Part of a small language model's weights: MLP 1024 SiLU, a variant of Adam for these matrices.
MLP neurons of a small language model. Each row is named by its layer, matrix (up: input weights; down: output weights) and neuron, and shows model dimensions 128-255. Each number is 128 + 24 x the weight over its row's rms, rounded and kept within 0 to 255. Numbers have three digits each.
Before each neuron's rows, "fires before" lists the tokens most often just after its 100 highest values on Wikipedia text that the model never trained on. A number after a token or word is its count.

fires before: " |" 25, " of" 8, "^{" 7, " (" 5, "age" 5, ":" 5
L14.up692:106118118100142121094127123146122133142183158133175106175137110114125139095139108092127105120121125123110074136148133089089143149117082130130142118129119142132139164143149135169153136112077080122112112142106148072143176162104126133129113150116116119129118110133118158120120138125131174129149115138116111117123168133192060131168141129098130139136113147129151143144128103121083132122102
L14.down692:107106084160097126141135126124118138131115123139098115147104141120135148149125072147159153076131132086116083135141136175093103121146120124108144124113175125171116118128140160164131116168129168111148136122126136142137114137143097124160145139133132123148110171138097173129135161130085123132140134118154146163139139052135101136154167085088123113114123129141126168182125134109141128139117

fires before: "s" 35, "it" 8, "t" 5, "ve" 5
L10.up146:098129107088114153156110109121151125130107108104143108118147134118174183144110133168120161146136121062123108095143126139150103188138153125141161159184080129150131081137173131163160138127117166164133114143095127135177133142121129143123097123125142165112128090150143108129133122114144112100123124096143123127111123131139098040106130131132161112121112102139127148084128160129115127131127
L10.down146:155135148142134121168104166122127124112117136142100139112107047098154137129083136100141124076130171123154150135115093129087114157163122117127120136116137130154088178106115115101113187133121105157138127101155121126128119161079130130135100115112128152107140140057128142021097121114152106111110128150136122173117118191137144138125118119115166136084095123097121106132132102086139120149094

fires before: "–" 25, ":" 16, " |" 12, " L" 10, "-" 7, "," 4
L10.up478:095091124116129152141145130088101159134152161152091115127128127126130143138138165107123139149167164129115089103150134135152145149125158110126174165123104125117157092123160130128118166140135091153100149110118112149132106110096123124130132118148146150144130108161150143127132145116199091093097147128132127113105157137124103089130135089077129166106142153123171153075124154098125166115154
L10.down478:176153105145121131142138136123100134103115122133108106120091136136117101100114147129168129126093178097117099105149134132125118148152096139129112129117108132147150112117110147143135166100126140120174109100144141159151123147138118123080137163135136123118121139097123136138133114130143107118181101126124116177145162105117173135143109145143123098093131101095141144118117143121129087119107

fires before: "s" 31, "t" 8, "C" 7, "ve" 5
L14.up731:134121144134106118148127150116112120118093094149095080105119134160145137135134158179150106117144137161110215152096154145153149124113157136151131119127144085085124126131129161129116120098194169103123112106197137131126110106124152152132130096143129082137128129178125171132122119133112113138136134138077129120112126115081112132134128128133135128165132164119151103119144124145135101141165
L14.down731:076152134123124142151145115121153157135067157112112116158107111104139090139137125091140114133153175101152140125118118084119118178112145103132124108114103143103131134130111125131091163148174146119117084136168142159130144155098137137137144112114144150119166057124156164126107114123179133159125139141136084110130138138147155134135133160156157108151134162120124069113153096093103118160169

fires before: "s" 29, "ze" 12, "C" 7, "t" 5, "om" 4
L9.up164:142165108127135163149129110140097146125134171101127091132143092114110133124113142142128111115095119120125118138184143150087159125152152116136129121112096128158102125106156094105098101166072133121158134104112111099135125150141117158126115114153138156104135123170129146125149156164105151102100143108098162117194097128150083118146105113129133105112126156127122114136124143137142143108108
L9.down164:119148111151132124144112139083119149165113144137119113131100134121157121155149090128134145180148150123147083090129119135153133111114137128145126143169168094090169096132082064144116166088137124172122112138115095127130136151135142130150134151117157115130129121114123139041107102185149131124095128123135153121111133142114100146104107117116139129142104124166121125113111102157148108083070

fires before: "s" 32, ":" 8, "ate" 6, "ve" 5, " |" 5
L10.up102:118078122087129168135141139117109138123158145115157101186112117171131127180111132154116133127184120126114140084120139139144111186160156117138164144155093112141117094095118115171163160113140155115132099116153130170133114119112114144129136093124148152113124132106115115128119142122161084064112110131139133100135146120080099107094141106154127140111125119151108142112127146090157146113102
L10.down102:137120097138117120161097121134127114125127110121154128131092116103172135107118160131174128114176144111156088077104107114143150121144152101126127139122102132126104141130128115117132162092104155142131134083127114141126133160117115126102098122168137137106142138074146097018081111120104116110141114108143142102114134122141148137129111131126138113097110108109146109144103131145143116148050

fires before: "0" 16, "9" 15, "8" 14, "1" 12, "5" 9, "7" 9
L14.up169:134122133125145155143139112158168129088121147136141134090132125137127135123101171101100117091098100111066111091092162116123157142151152124127126107117143168199124147107078094130149098112087142098136167160131146108093114147154138146128145145101177135142133196130110087135117128112092123114144169153129168132175148140160143139130110111159102169142109141102169160084137134150161133096117
L14.down169:170126115123139095106138177151149110071149118168114148144115141128113136073151130149155141121084144108138154111165097152116167130137130163088140145143115138159125137149142121121138108148130181161157136134095109115108114127093075151167118091125098156168181128175109112183117102136131134133124122118143154128152151166138130118152105114154138058131076089131125159087115137155145119117141

fires before: "s" 78
L4.up1002:101127122138115127129164108136117094138131157165127126151136123132127160144098151107110130164097137120067159112136117139154143138155181139079176115116120130165141135146129138127088070117184092082142076114110116089143125156124160111102186131123132178135128111136102168128152148107111140125132136140148148101162178115103113117159130129148112124135192113101154099100107148164128194101115
L4.down1002:092163092171119130130144129152126140115138122127126124137166127126138125152154176104157121130136101129103140130125118096106141140126160117146113108089166120134143147120179121140109147111098136123117160130152145138161123093113127122105113128095170133169211110087124142026118139123141124129099122106107161128163063140086130143102132160142132117133112069112130086097113079093124079122131

fires before: "s" 59, "ction" 5, "ior" 5, "e" 4
L4.up774:145089134115142127092160137154108088122121129103148121110173151157117135141152201157125141131107113155129144184118141135168092113134126134126151113142130086130107111162076104107136145111164130172088112146109124174172137110123142136131167102132142144128128153140179140127126170129070118110154143117115105107149130137067118138167121108124125124122103132119125112119144141061167164152139
L4.down774:147094158137135107070133126146106148172103129128159113141117102122088156125136097171142144130109138139111138112091168147092127134147147119105139113118146119122133110113124124086126153081098096097113141123094136140140110104135128136148106132105153132119221119111146193189145107126184102127096138126126126145138118142113143122114095138099098120113116119177152118130159115083154090104124

fires before: "2" 17, "4" 16, "3" 12, "5" 12, "6" 9, "1" 7
L14.up623:152113155125151135129139110130165122105095136148122140119149151146127169103102140140121193120108121100122116090132154123121093153154121093101090129144107146127173122102127061148131096107101122127149132146102098133146097136135131128131110152116110083125117129066149115132163138134139134131104151144108151117111175123112148149096113109140114183103105156098120115089145108138102142109128
L14.down623:091132085132089131098155139147096104128128106139118140175147144124121158132128158144106074072124141129107155145094114119105160110151131149143113141113124125103119095101108120107134061129164112145139140106082131100142088097112150191156128138122135147164170092117139117059129123132129136133087130149100138117130123181102142122167104102175135081116114066135138127108118151129127121104132